Weights of a small transformer language model: 9 layers, vocabulary 50257.
MLP neurons of a small language model. Each row is named by its layer, matrix (up: input weights; down: output weights) and neuron, and shows model dimensions 16-143. Each number is 500 + 50 x the weight over its row's rms, rounded and kept within 0 to 999. Numbers have three digits each.
After each neuron's rows, "fires before" lists the tokens most often just after its 100 highest values on Wikipedia text that the model never trained on.

L4.up1268:445532435488505498475501508489516454487546420490443577533461645531507489436527459521446612563481497526499445529569552445525539551512572507524477500552581535550472560483439418475510528434504585533495474524532452452442523544427565536526524467490505475536516445483573432615505495471487542524420502557578518491520463530422522464585411574367598515466528469574518461515544499494532478498505
L4.down1268:482568625529568524456489453472472482559519465466501412457449424574449486511490540487543499510507592464440456596501570569480476516475462482574506603531492373428510505467491562467494463533404513530468540465525550474491500416581471470409546512513511486494552519509549441480477372515554485469515541431499507588420460438533406494469508466489453555459553529441546557468548538584550452558580
fires before: ",", ".", " in", " to"

L4.up814:497560541524464523566502458395649450555496529539425372544450489528542546549530508492430514497521537469485532511467514486478424541427498576587495584563520384521495434591451511470476471519589473552533458439477461537435513495512592543433423553462466470552532482537436427431402575499550563511531605543503497486442525466465536570517465559596548487483460483494539496442426505450481466476522
L4.down814:554456487473496432533536459538512503446505464449556444549554501536527546424506509474491537562524458590571461497482470581468584473524490455550496507545489554549439441468451497434533561472450634452417547489566484527511560492446465492497497532550524447537441540547522538455398482539424522436411451397478490449382498472563497413598494415498470485465563467577493444456590476400614541442508
fires before: " ", "–", " –", "1", " |"

L4.up1661:512502535434473476479459521434553469509468472470381581501527444467559464466492440523510395528574598510573565451491448453508429587428475495509481448632542562444566525480592503551480411522412569414529446443558532418474523475416495432515428440543520537520548536501491498530456489493511463552546527488495464465440569643568495481496451505463500432530524540480502494447508487480530461471535
L4.down1661:473519512432423539408501429501490441545489501468464559560535475532408579465495464504559478484391448495579390491576467484460548576431495542505471512549523425515530545507544455553411399526431509591416422444478464465446545480491464504483490468442415532547402460480558443521508491376490490542438530421556474615391532545531503416489534438439425397472563583369523482505516567478502527522546
fires before: " by", " to", " in", " as", " at"

L4.up1269:642514436471502440541443516502485523384488521510623483499519584441510497564493507444499551562474473566585496496484550481452490541528518438498421532484547514527522490446514511482515444523472446468494525569550402568527538439548531439527404550504477501481531650510440415521524537567537509546400492490439512524517515626530515601526432537492537452521553456527505538499545449486543509545592
L4.down1269:545445562554447559478441487555429630533502546536514515401479437461539601586469484505542534453502534481500514485509660543478499508534518458487500508548527562472492535537473532404448516468512432508481548439509526548528500465485487476448580490418487399535555469481511378449461479571586472488455450525459518418531577505488406444521467516422469490374458553474507427637511438532544584477486
fires before: " |", "2", "1", " ", "-", "^{"

L4.up113:533460547518486601541517446599492512509501406475478475455426597519448477488522522567425616529555510582505422419490511396545438528594481537556495481549488428469502547456561587458524530612473490436464468447454475541475483538474473530475465393481535502504613444433503560533552564517384489530446572476535516546448471512571496483521524457580531539489527517457507497535455557476492495500461
L4.down113:454421531480450532516523513430482533474568611498616425508516475446579517575448431434547465512441608556495520533507589434601425459572522521388511500540565503581545493537404438525518452493434549518551542554536444512504508450508501510468514544525453416604442525524466555492477535481522451481544503511409507533531573437466517543493555521472488520514476443473458440560436499441466529517496
fires before: "\n", " of", " |", " G", "ulus", " colon"

L4.up2409:448489442449460487503540471461472546518514548484536486519505432582502579464505528488541440568470447506440524502416519521511576495511476445508515585443547446503464464508421457431504435497430525493565504519530528431430583465468402536487403448592547446415415470482530531480529433475500526535419472488533415481507585412610525490505489473518506528519503521513484527536550469502510441515501
L4.down2409:456537516412605515515533456465451500461447580507579468404533453377612613476471559473476504494497449432601501505536544569449566554478464507539433590433524541546463514512442520467513542561513526467486514389405491542450539482545504513396529420511478579640532584510441604556525521530525405510461507398436508401473476462543479494492496431474510545541454541512493496553583475460489496561509
fires before: "7", "6", "8", " ", "1", "9"

L4.up160:551421524477474461575463523492448436478524450497532520535468584515498461521507488538463480522557497545618430409535529527418505555511568565548525477604575485520515535539512605477416429488441506479592449445560510446535499539443543447523450555593470556453432499510445444471405508499447489515443528523543560525480502630555482498579521467572549453495537555552521478442468450492507469544521
L4.down160:492499492476559531543501548432504552508551588612553422406577478422563433419521615582456525560489483529472438588486423460413587458477482462519533447550520442422497465464530467588480432534507431467495436497461551483443514509431460510548475578432440473468535423516522441602501533480530464538614502440501428549531432480524502500500478478496360469532552439420483465536463590524378502513452
fires before: " by", " to", "2", " as", "1"

L4.up1323:521473479547511513482478479469581507525521474437437412529463459506525480502424485439466597465459487429524527444414475471458582503555465560431488487546541581471554476515430352502626466526443523522446579555530460411595480449477521527560450521481443411513556549458528521576410489519532474492467525466503477469502579434466562506507478534524503494505497511581442527492492513521466502479514
L4.down1323:581566435517540552449317479575443545510459459597458582522437502439453561576497527520522438427492409583630525552439503543451518491526531505468458561469562548450545440499534534453450454509517563581507459452555453500523579491505529460529426486506585459497488509557574476451454527552547520407474539517438486520558558440513457539448484465571481571436465464502514532434530398477439498529477
fires before: " ", " a", "1"

L4.up733:488566495563515457546453488502536386522536516487494528477559499460403523509452455468492480534484550528358469628481448529498492610531587553487399542529491373525568553552386512488480481526482520494572557471485509452438496520500519477490474524436408456460547529488451495509600522471562506525428513500538491588500468515527543543507508499513612582481498403508590541476431482454395498475487
L4.down733:532510490442551472556469398494534540491534473534465528529491488433544465564415498477455481463535550596593529554439507414537458545444445547501587575488374485459452459493494541435504549455472551461461503481520535578403408586586527477528485446474519520551584511541556542473478482552519438502472529540518526503445482456538452512453485494586510579432531486507596495619482482458558442513477
fires before: " |", "-", ";", ".", ",", ":"

L4.up1777:522527526491454480527598467520448541443543565509424487524452518507410428538467527463483515501501527620546445418474524475419459458568518458512573620537400567485441466496438426511539502473451478558516459513482627554568502582561472539466499432530495562569499481497435501533533547524403426506522458500514517478487568547465502524463470499429455508491445513545476476509498527418526481626458
L4.down1777:475402476501505525489535534534413452419556438480449476409542490631515541432537469455399483488439485460503439506477509488427494451556543548514554483620519438549493491477496477556529496568482574525575543447568455515539417440470550530503516550545518509439488583540527571551561569566452493439448440504501488552515550574511578402545502497531569479476501374625503496400491485469479522460500
fires before: " |", "\n"

L4.up944:497497527556508581546524503459462472543421549495482539402499517487431520610552463452522533550553564548443391562537519501476494547453464472534484524439577618575487385577519455474495387401504478480496431531422532554594466493492502488468527586457548504407450482505622545417552506455572542484472430549521472585573531550517502428435553573433513508531587473374541453526551510400574485427513
L4.down944:464507602504556480570590506520534408510448526489491484533462423503521578522574488513478450474518388417468460488443614472521519481507411484451528625551361540506473555500547445496458452578500579446491587523530572558469505492511412527481454548459435496482586456451499527610474511561416557407487381485430512541470395502460505463493493442579534502466506499556487503586492562610574509502573
fires before: "2", "1", "p", "3"

L4.up2141:507486423498440486499558502425418437521499532527421447467513438491454553469510424523459550485635553419550423536431528556479550565533520456582417536448520499514508525528504454460457557463616496461526502596448511549413515552442546510402569538500434480523461482541501431492484389520468531520468509427405480498562498440499441521502542434462464470515495480513522500574551468450620486448521
L4.down2141:482514530460556509443430491560517536450476396559612525477511519538491447466570463555546514471465579538523539495606499546532499493527497588447473460550505434454521471488499425535526542553526512504552411483501520454629597540540422536530433628500527479484560447496519515454480582481482452500482444550439514546513601605414621557441481396509504617522537418553492389574449474524494493545465
fires before: " |"

L4.up1455:458539419517536627495438449513484469547544518453524488590399461558466562516540491411513494488534518438490523474385533519449544523467504538532360574517467532494529502465383458479488519523542539501567433558435459595447453487461497421453500559530414493498483561475452499528528530465577535473497501494505607509478533538513509476501511582501429499513500524524429503498462484550556517454488
L4.down1455:448522471525470495531555450490517455546444561476517542482509422542600563510445529457590498471454444452565586529480490538483480552520511487631517442534504558564465474446526493459463515508534539507524464401495463599507602464464531521453519573486586449576506515521479470496504556549433541442512543516463541454421506502531597542459427437545510504549534442511610574458487569593410487488482
fires before: " ", " |", "–", "m", " –"

L4.up2324:593554531574476479523559504519538509449547518466600538503453505621462485414503511544520522615549495546450410513537479553487555500495512502421587470452404456539438490513441584420430494468571525456418512521495519493502517360455596445519572584529527522472395621511521512475563407566508528517559586495401459474571458561450503574416494531522381438524462503554530560510424452494475499452595
L4.down2324:495518549470423518453558477502534473449504531453455514510550498479491576466460490515514463521553555471521586530530531563531535446537504545456463482537457526543555490413499537461442527540584504483418551533522588468594474500472547560444562365529543393470590406610423475532487551453399561487422480480550464451445437521498514463529552492574533496556443433448536410498505420465488490539473
fires before: " ", " |", ".", "s", ","

L4.up2377:504490500515416442474489433541529486470537527448490531581475516500459502493595534493535427458567482516490456530556499527527539520537543570423385569567491405480532487489418442456475473527483601462495537660414461575538442443552480467544484488572633537435651538476507549488477599426478509422603491516460532436580594546415468533435452546482547594518472495510533367555618510527550473473544
L4.down2377:410509554482373500482455502574452527495571544465476499535545503488499439436559482566493441542482459445515514473474451534526578504518487485438465501547508458477463496507443532557454508486469508400609485530551593555490503442403434505504479585582587475495533545485538533484542493435552489475521533541490550498527474490387450455486540515494469539536505551525538548517548442403505588482522
fires before: " ", " life", " Sandoval"

L4.up2424:548459550522542483551583486490465425491546563400483481484553511456442375554515555398577470530499427639512403624566537412507505491512440471494479433539534559513537476489508443415507522541532505475569514421552491509471436492397576532438509466604526505517483584436507386516503514433458484431513585541549508582557521464496486506496497512479409430430539536520537482578507512477465531439438
L4.down2424:494442504420448493540460532465615491536503503316373527499541375537543504413534478456555518484450438611556537514487493500500473593500461400486484567426497501408518457468564471468410543524449537543584528466496540434485471510495573553583493587580507460465456477482416451524435462469516511479508511492435448511458520499562470571516503506446430464490486556484498377441504471512588474538576
fires before: "\n", ")"

L4.up1369:490476550462461473517462503520496482482607463489460549449603494520539517463556464510605529493527437478538566653494600490554514485612617539415527459550610512495481587566468454443563452534430477481577457543580496499539558559466450504510482502524403507623415495539545461498510466577522517562509493358477463423527487485467607519449547484441423558411512478434512475530416461452492448514504
L4.down1369:504609541496418428482537538503616483509525427522514499399560428464561496571442526488567500485533492518484488553502427467604601549556552492442431556511568483466482504558480481446508428414586582375518454378426466479527575594465482474538447524491550583517537566543555459528415493473510434386513559475543458517508467443519490424600544455446532627548505541543477495593536532464578503322436
fires before: ".", "0", "com"

L4.up172:480534473514488619520491512500515511491492562461556451555440458538573492499514600505518439490525442574524513401450549465499500543571601513500514556495454492474486431498546504473516556442491423451461488562482478545545514464442547530421448547418582439591455473613433520501497480594473551469548350498510498501535475490451520536555519519532574527469555559573501509555488469466450457526466
L4.down172:579478524572518519493470508546463465470386561533478516562509451466429563481491539440561528504526477536565547512477504525389502508493396540493533499450462479532437420429424542534587504627548531470501442524529561497523509514499527535563541437649455520527480438511550442430404499532505561470456594493479536558571493459514377495519521537499588629485429488576446493485509536546522410523542
fires before: " ", " $"

L4.up2528:381488424537447597487464570564522419409513515488567455462475592492441461548473476494524620568505547541429486464548515536506601527591513515516456470522545468559455554518439591470443406471470557547524533539589542457463440490490469598500483438501415523512517500447559456514644545457520540501461430455546497518487519460533443435556506565554471477510447455478502529569587452440571520455466
L4.down2528:481494526514531444508475591471452477411554448514545457554457440581542490485499407492493539505530482510460513452483579493500547513542452484400491482550517436546497467435482498524457521499569557577509556450469568422557497478500503517549517508472475434564577517537395492642589496472549588465416398551414564481491498390559516449414606506527468537510499405485516493422510541606503554477483
fires before: ")", "E", "),", ")."

L4.up1898:412556489495555585495488508497562556416455488517464524484542467497458537477406499589479546479460548468440464454463511477576356492639470389432515480521488537476452506542521549461577486506531505537488434508521438489455552550535530442495583532503559582534465499510524495515542502474557550444471569536545456507537561387487531511588500458497484566454561487517400491588496437487567476454439
L4.down1898:557497436496484452517544450521454560460611529420452501508482432490423483474420411455516562496532550535532559512472553471487358470513441475547524509600511473553483437507444575364467525367458442472436385496520498531530512538405454439514446472458562437450581540519513451476527523523538508570478526528504460430474541568549512504511563573482485429524391525490557500536490453577497530457553
fires before: "1", "0", "2", "8", "5", "9"

L4.up428:382438417470500462506590552484551480417566490426552460447460558533579427547521540512443539532456463477534494507529569414531519484375443457435551495536487528492521495447560498535477467495519443432544507518506561531514530458484458539455501446585491426534480464369515564509564436594479495451555544466606511431434499531480550463425439523503536537513528432445555485528562471462491496445473
L4.down428:551484500486554585522474610475514466580455502618546621516549464560481466532542486442495511508542396471498496520467467629507539533480511556555459502515419528441505526495411541545482582524498574465357554514547417390410525472523503623563539463505564506540510557479495461467522553515527515461540500515458453543538443523489457437523472462436564612433489555547521388502539492546481512537536
fires before: "8", "9", "4", "3"

L4.up463:492499508511510500431471473535465504500558497445517568543528551513495473574523515418468482388504523512483518581441570468463490485473463528493512488402518486521534576522552509532522468443512539479500483456502523498539485430506481420469488493513442479471577493529521583624559512521470515463358567475587439611487417517470408513455494564431481473482545456481623461530495417567553500516549
L4.down463:508523498501517518471508565466457434485544395532430475456519483486490455579626576501533422436592504506502621607450507482439532482459532482510487657554472446495533489504582497525490500494508541531475448477456544486469527480478544522428583494462494557471465479545531449563536386442528505500494421475482498471474563542460553445503506603477470567474547484509451495524585511455515469562535
fires before: "-", "–", "0"

L4.up112:529490427540476451502532451417579447474505613517511526436518509493465540464496497544449485572535495673502485413447488488505543558467454630548508458527511415557502443468500559483532462525455489590559534485514531474447457446519503448481517462600491500462516415528459468505563432516515482538546448534440469511488579554580473488476378574512543562512478552430431475518590493528573428552590
L4.down112:491375526548515490481466563502527486486413560500536489473520475438488487595474498501447483429525541403576453554542441517529530438487495537488546522519540567493407510486603509410414557491547551566500545512462513568536474537513527518487555512439547566439541588501505443515531503494450530465505504469470512490482371521478604568486467466524505563505536444565516512554512525493476545563481
fires before: ",", ".", " and", " in"

L4.up1402:434556546584493507439505511498510520551605514478411609430475542520425437478415624560496585398599427496408515552546509479467503445619490483544471459524428468517418507519533594540455503400482540448460412451497419466555462523502471550537475560523545507454582497497484570447454514454505434443542514434582535527560494449471469539534408485545609453445507627450521502527534490475504401453558
L4.down1402:563520441479501550441468532513441447560475550473497640471465453502485515472547488517487457456397529540525494492447559522509410570459515561523551519579469547521528402573585495544487500559423477495458551581511485462489619513506488529469490494502493586521417437516582471467400459486540549613403428603392394420503571605482456464518487517406520445490466494563442404471507473500532491494561
fires before: "0", "1", "2", "3"

L4.up752:443543532503508566488438693553436563452472528526410534479487640555427477467482529441543507497543524580493485526500548534511480398526445559478576501441444514429488551382455468465526435518504469580451482557470481550554493554574520424518513545522553525453565442513509560479542447525437482469495492530543428366520497448465571423507498507452485545502558509560529439474504568567497417477447
L4.down752:490449503378412403516511503477506484558527552539441448445359474541449514490495393589500482454478517535455436473487569479452439519538446509476449488454541561554447488456581499416488420495571498528434453468550598410538467506444530431539461552516481483472538625488601470546529489493525478505520506473540463554504523557499433564504434524494393407491536483461518575435482477512499601431515
fires before: "0", "1", "2", "4", "9"

L4.up2441:433491483575570523602524453583462522469459484472529446531488523495471484470447538480487524553532432509513498612486506512526542559493486506458420588431598417478486496480501531461434531489626451532474501506561467483496568491445468576501473420447578506463478521496519490519412494445501448483511488545529500437516553441461486516491584511509558562453531595480491376502484464533492588544480
L4.down2441:426501534474367365433543521496536494512579536537476502481438444518558529461447454536477450496469466471483505543549600488529463511494466489483439654638521585453510535586501361435441540499492493547534547517437563429517516557440585541587483545522508554435576429404550476532486469533444451457377527412469619561487495534424450545504487421516558574514385482511555557486508434444526493552525
fires before: ".", "\n", "A", " Q"

L4.up1559:487492569518547559467488618547530534418464576506435432413532461511608560515570442407449531452461404516479516461437567416508556601448520531458589422535427488472535565528537522494430520417528550560478467503541441472505528475512474444442569554542657564595525514525528564475467545469467473488530582474477547508493479510472593498563422549522495445553457464522417448508502531514510505423520
L4.down1559:538476536509508437550459525507478421585527487503525476576428507449570422481414547558536559556512573460470440456533464442521478487594550527382494457541553507440518488506581531569410490575477537459420452426595427486603479608489526467487517541505477407396443466380522505529458498585465508596506570498437470500500454403482494470470527516486563487649483486545537499434538519498510537555487
fires before: "0", "9", "1", " to", "th"

L4.up231:508565482456532548492584486443484506536441528521410613429528564485471406583531490543544422520618504517486493444497504556477556517505460674509466479445530447479424437507464553527488477542493469427555500467489413499452525526536537602438400505504473495561445535494551554472457553502509554566535484466483606491551486539538529412395491517448543468535527447478454555488565542483506387522528
L4.down231:461549526552483537438479494491514470497591512520467542434437456460468542517506517512520583503499520551502475551445519545432524550414465423536425459512509527467473448433515616471499517472439470448593458594439510515574443415517427498539435482468589502530486524526414508607496497468555504427526471484536419458524455478502480450491467558513588461481531518466475488500516617475494477437533
fires before: ",", ".", " |", ")"

L4.up1453:428468465518434441518539398540499410544504566550379444517517490527544528526519439532543538507516483527459555513596570464514347531449537521427566500526487528505492532526474528517524393571511427445525532496428477388545444510498463459513415604492446522497525560457506404479496459507434487486423578456519593437469499458470556547503416565547576502583520523460593548437446435520495482485482
L4.down1453:518548569531474553422608444504537596465432493439531386483588524557557556473526508477474515501458401413489482583569581475513450514518498596521456499556520487504523439526449500399444561558402542501535575352519604538485410453495557454512535481521466517450438616537529490448458520553531419465513479475510483530450489503501526512551528491493518462398453466442510555473552537503623462457470
fires before: "6", "\n", "7", " |"

L4.up760:558572403538492473472581498573487492457496474523533466477548354586557474550492354573527581479469592508556539507499503444503515517463611500543494533513542493497446615539500508471513483515543506542530448466496466500498474492448483581458548514509443536477545493660421441522522480505473525471522501526478518508519440511468441514433399490560605445489479492493539489454399466513484505488587
L4.down760:445501497541502518526477504474470526543501497576521473531503430571359431520529543532563433548504529541502540479557522525460583467512544511499453585536534546516560561459421528462554604498484517478392431487489449470510455429459527539519652540482497497509460496508520535503451560437649438521393485502465536514583535440501468488537493499613446537559588427509427518481523517499463488489401
fires before: " |", "\n", " ("

L4.up2172:507506452624517503460518592497515509512547481306634514510539480542500511469514467480462446540514563448556514540548435540400484571535500538517476493591476519507516516571451478532470524485487453376423568467525562435440501468463462552550525516401459472515472541578474447538423502536493441524510608511503562528497525504525533488519425527432556519473596554502540492526480569487481505532527
L4.down2172:545547574552551537529497463533525425439476520610513379412543556482488507549502524569451525423558514612450530441518490359536432451429573473476554441528500483436380559473480441540435506451451467489608537515532523473497464459469500495506469494472519532435430472440582450565491391471529558438446496486473366541595544505436506537503508566468473516529521558463456408506538554490387504569538
fires before: " to", " for", " in", " as"

L4.up98:505465551530422510474545522518536501505475503522590512524568485469435494463526454475486548516586431384553448514465558555531560379516506660483516480525468496569547507448517480535463543508500461448522409568469491529430492548396578537579622549516599475540476568658487397456430498484554500475533395512524558493507432588502509539497507517482532548546497502556499467528534597475424451563517
L4.down98:455462509476487440468461429587541525509568457456433475409604525453480455481538521554480511518521389540509453597448500506534489543525482444576491574487503576423497530417542527432548511442483497467436475513506391519485402512593445476469516522463512490417548457556545474483488436552578580487494513465483546428492460520563482575506447493422550566490377456475526512413464591484553563452504
fires before: " ", " life", ","

L4.up882:407581524445451498509444435470496500518516534456427531557414514558483493453478473541487543420546406511534453576505507388464509521511507457477500425512442468527559451540481394497429380519480476489592440469423428514602520506476540463458514491464532529452596574452467507507577443481557464494446494639475575454535519503638480478517525471514496486444435473538546548580482484531451504498567
L4.down882:517511482435621485523577450514518541529579489458445537521500469472488443529512461434497434496456523474594539512524458507472544526506447474551503544525436476508384389471438552426463544512554501488532500445441421568414520496439561466471534432514485480510478499386424569443500511552442505548581419421522534509535635450499509544468540508536630564459435640474510524474439490468490492500502
fires before: ".", ",", "1", "–", " season", "3"

L4.up857:540455539574542566441473515460473504527492437489505403500482508506461443540419397502486475626546473484509505523471567484498533538520534494355510471530498397494552530507474490441565563543477560485565521587464557449487449457510487518400555440450502535535458496441432493403540518541496513521523539551509397484465465488487571417517532467507479452455498535478438523473492582451546459510446
L4.down857:541421534446472446509491571476497463444504456523454492597496483541518575428419483550547466498564515511489522497521462524530552499431494523517500505459522500443475609548522531370576459563449528457586468444473476500462541463485548470472547486566547578547478563428453486531573523477572509546527473583419491477473483540466466439511549491483516424488466494564500584443532468479597497403422
fires before: " |", "\n"

L4.up621:444482523428425436476563524497526614434414398538501551526392479459509564483531502566551554540486469448504563424522510475482467615431506513539559572500484482437565431427553505578481457496515559455502453477526562436488528447461515494563564541598515484434512506577499479524497474465514465456419604563497474443483524570481453498500488476453476392422492649523513506520427558480494456495526
L4.down621:531509532512503543515517522607602543523487562542558376452533463452484621484496445433451464528476442475525535542558608525540473439564453407506496473520586500508461462505499445555504571462453455455491521547533508533503540462555445521538513508510442540535523467541477462494485519526579483471550553526433521498465520501494460444506450473569536546491488482566508514456547631484568403540508
fires before: " as", " in", " by", " to", " on", " and"

L4.up216:622474521497507554503511484586574494494425511536434439495529512412474486455531446545475469477433513449483501408555437558516523485489484517427550573468478555527439466538506492469468541534560586515433586524524460579569458586422554586441576464420479507541540528544483504487523533491461577431599549515523481516523557445458479502529475480502500566524493494648514478420488526574408509506497
L4.down216:468486443538477446484513526465477523592453630442531471427498451572605561431534493485514541526500476499462568534464475453542540497492408424548497517552603496507591458492595522556448556531428583555558436457552464548485514442433524502513609551496559473491517476522448534559356428491477473464485512493450495481526444448469449536487525424510539550587439531489462459558455503486531540568514
fires before: " ", "."

L4.up813:552464408432496506470461492414490453448509519483495522579558442592524462493534514524551490471447562536526544515468436500509563587486502515518493547569547462532498418432489510459553421414567533444524537521577513466553484470448485468587544545490486529450476502392505492555427437496452575574501451440450567509528484477497468514394491380510454518475467381493423498527546439505578590507555
L4.down813:510399527511526473510563488456494485442493450491599522574503475431500408405436508455436440524405545475510454471472538457507529441464430573486539562486493498459541462451432419571573409522500519520536549486519461533591515545507512410472537485522508506465516501507550485512442514491405482539490537485535479444501523503561520501370407577429572431601425571431463451520464486521447453526466
fires before: " ", ":", " I"

L4.up1219:436443436431624467544514442473455607546434524475487504502543530443501423543525414454451506487509509446431510538466553438470437442441445462431470475448534531415484485554519607439499517451470504538494509531518585534453379487475549527426478504615447472468467451467542579508456478513526531421531588437501509491452437532500480471511473517448518517487557485490493556513510519456501486486435
L4.down1219:506569594546525541485541567517491516465524480552468500505469511521516510437513447462488525449648451502527503512572514570490459468539503464426475509527609632505482428507397459561559475587497533520460531514522482514510593499451454568446558402558592577481474523484430513575583543454469575472424510550571454571543514548497521549570462515441471573564451494554530459479658529542555525505499
fires before: "8", "9", "4", "7", " a"

L4.up2144:535519453470490579518490582453492464468451475470402517503556550437450415455580472601522566510513510487374511423400518577478521426507488604539568460479471541570604535611521418500527475447499518529532501524536498453556511490488572493372461456423493486512414470478569404497432578536432577531465513507504533536510417424411518465498508566381528492515546436506440425501607556494552533453560
L4.down2144:542515545472523452461432460493546531482409486520438518481438551497551505517518449438538493453359491452498538390484594459578566464459532415466487584599561555505578550385498421482511434450484470486502522474519510486522477575496554549427520531495474546589509516551440513543431513595497472591555502409505530631530516496477439579529485364401441551472530586453470454505452496516519539440492
fires before: "3", "2", "4"

L4.up720:471537570507563515548468428466433561524441421566390512525516478415535494494602515506466503524539373432361514513616470547461607617479535514532466527404555512480451416548475585504559503449521394508547475471436538425440478553629527457509489553515455518512438485448476447463499472464573498456576511520508500497433452478554488426513369523400541458523589492525488524543479571472587575542438
L4.down720:575510481472507478513531413543589532472554472477475476542529457454483419503546509560455500528495488546428543521493527421513412615545579597489520466557491517531302479504488469442447566467472464520519563545511614451591562422495435583455469390514516506431486561487470406485534516418492539501518583594436469584505502460463491496486476504529513427531499506598525543547516492515503439466502
fires before: ",", " the", " he"

L4.up626:483544464520529432445509481493589540554561584525444579482509438489503544503468475449563513430484561448540484545468529393451445472450536500473503490518516587473439449495491493499482466550474534477540490497410446480513553452401601508536537505503473507525535496448542512492553600507438553548546496542525433530477484534490534413577633533571499486424505494586455569467535455540520552452530
L4.down626:577536528486541440514465554533493588499502491513459534537514444492489449485498463491459556655480501506520534501426508462544473444571497521430621543403495400477490496476498415440599361419477426501518554396482499441534452526445428488597450591469420512522514563581457562480488576441497441469438444524542514444461494526423506525502562523492506371508493529528471460523591438521490541422520
fires before: ",", ")", " Co"

L4.up1118:571509525571535452525520454443552458568439545499546479422437521493500453454515475479565488515584552470603490568520528547525506475458419459475568497572548541533517461471437582486564496492466529528479488533502632507542465461453430525511537531484555564526533403495418446595614517420500495471436382580477565475577453577562423513403454539445498454536516511394564442522577566445497480426581
L4.down1118:531450464510552497447609511408419539548508466489507488476568464519462550475537529540518425566466496573489592540536501460508501606543426542508446528553490459489474401469530500513456495508577531494457515537470646537467530483556513534481604553540544506508552529473514553436486511445496495443503393500536525611465473494548584599496511542479580510537492460527532491374520525501498532490446
fires before: " |", " (", " ", ","

L4.up1184:489522567579567586497503501546467515505430489475440534487562450442480498489569582495538479504447529467530475485533533447475502540519477452460474497463583477458488514483575537461487489547476476514372484447461566524528442493488467480447394535457480532632431508525476622505564516482527435465528535534531554536495393454468495527513532512510509550465471531540491461535468495544431510405464
L4.down1184:452535527497459432468454505577426458507580431450451467457608486434512549444477508538499626479403482484468389479417440485545438479593414512467424561467512437421380528518404587470551526524501503540481509540494468470547507495539495478428470529464512535456501516470418472500526493494513488507505451576491502560446580484486481578527595523443449470573430515558493490526569420513512529516398
fires before: "8", "9", "7", "3", "2"

L4.up719:509557528480504528453556557476491587532454469538544520473494525424555577412504456422482521545527531433479542525537505545388464555584512488586473494485543430598450459617446438497491536508553431491519408611511508473491539487456469518457545497438585513504456550425447472454503437465513553620486515491558485405559479585492426415434483561554486493410506562577411411389466492524509533433525
L4.down719:457542475583558545461577533497497415477516558605463531490465508520480524551544542555427474553555529535552438502454506559533518461470470494494475393517550517598514469476537391400556518520427427423510405494499518528453530425521484560492485404491457569497540566596486436543493491488504443432463519493613502522554569499410535572644597453553443511515493584516430529443473528475465481527544
fires before: ".", " ("

L4.up518:413484508414508484417452541402599505442615516557452529486504547527505471533456487445474519567522561588546493496580488446480515513606425538373595442495541453515518499531461502505450498503529494575470540559494526548493535471502437463571549480520500638490491620532481489521516523482473527596478509516548490574611510471448514427532508518588458515443618480400562465471510448404621555446507
L4.down518:451515462574502481499367479476529462508579473527456467515574495452577394477583512481535436533581543486506543472554483544530571421465491478513462552468433424578489546532573410426489494481446492471517398517502525524442542516560603370489427401488407362510396523447607482541433430469604484480527528454530456447501540496492498494577577586552486536398558422542475460503467476570560500506460
fires before: "-", "le", "1"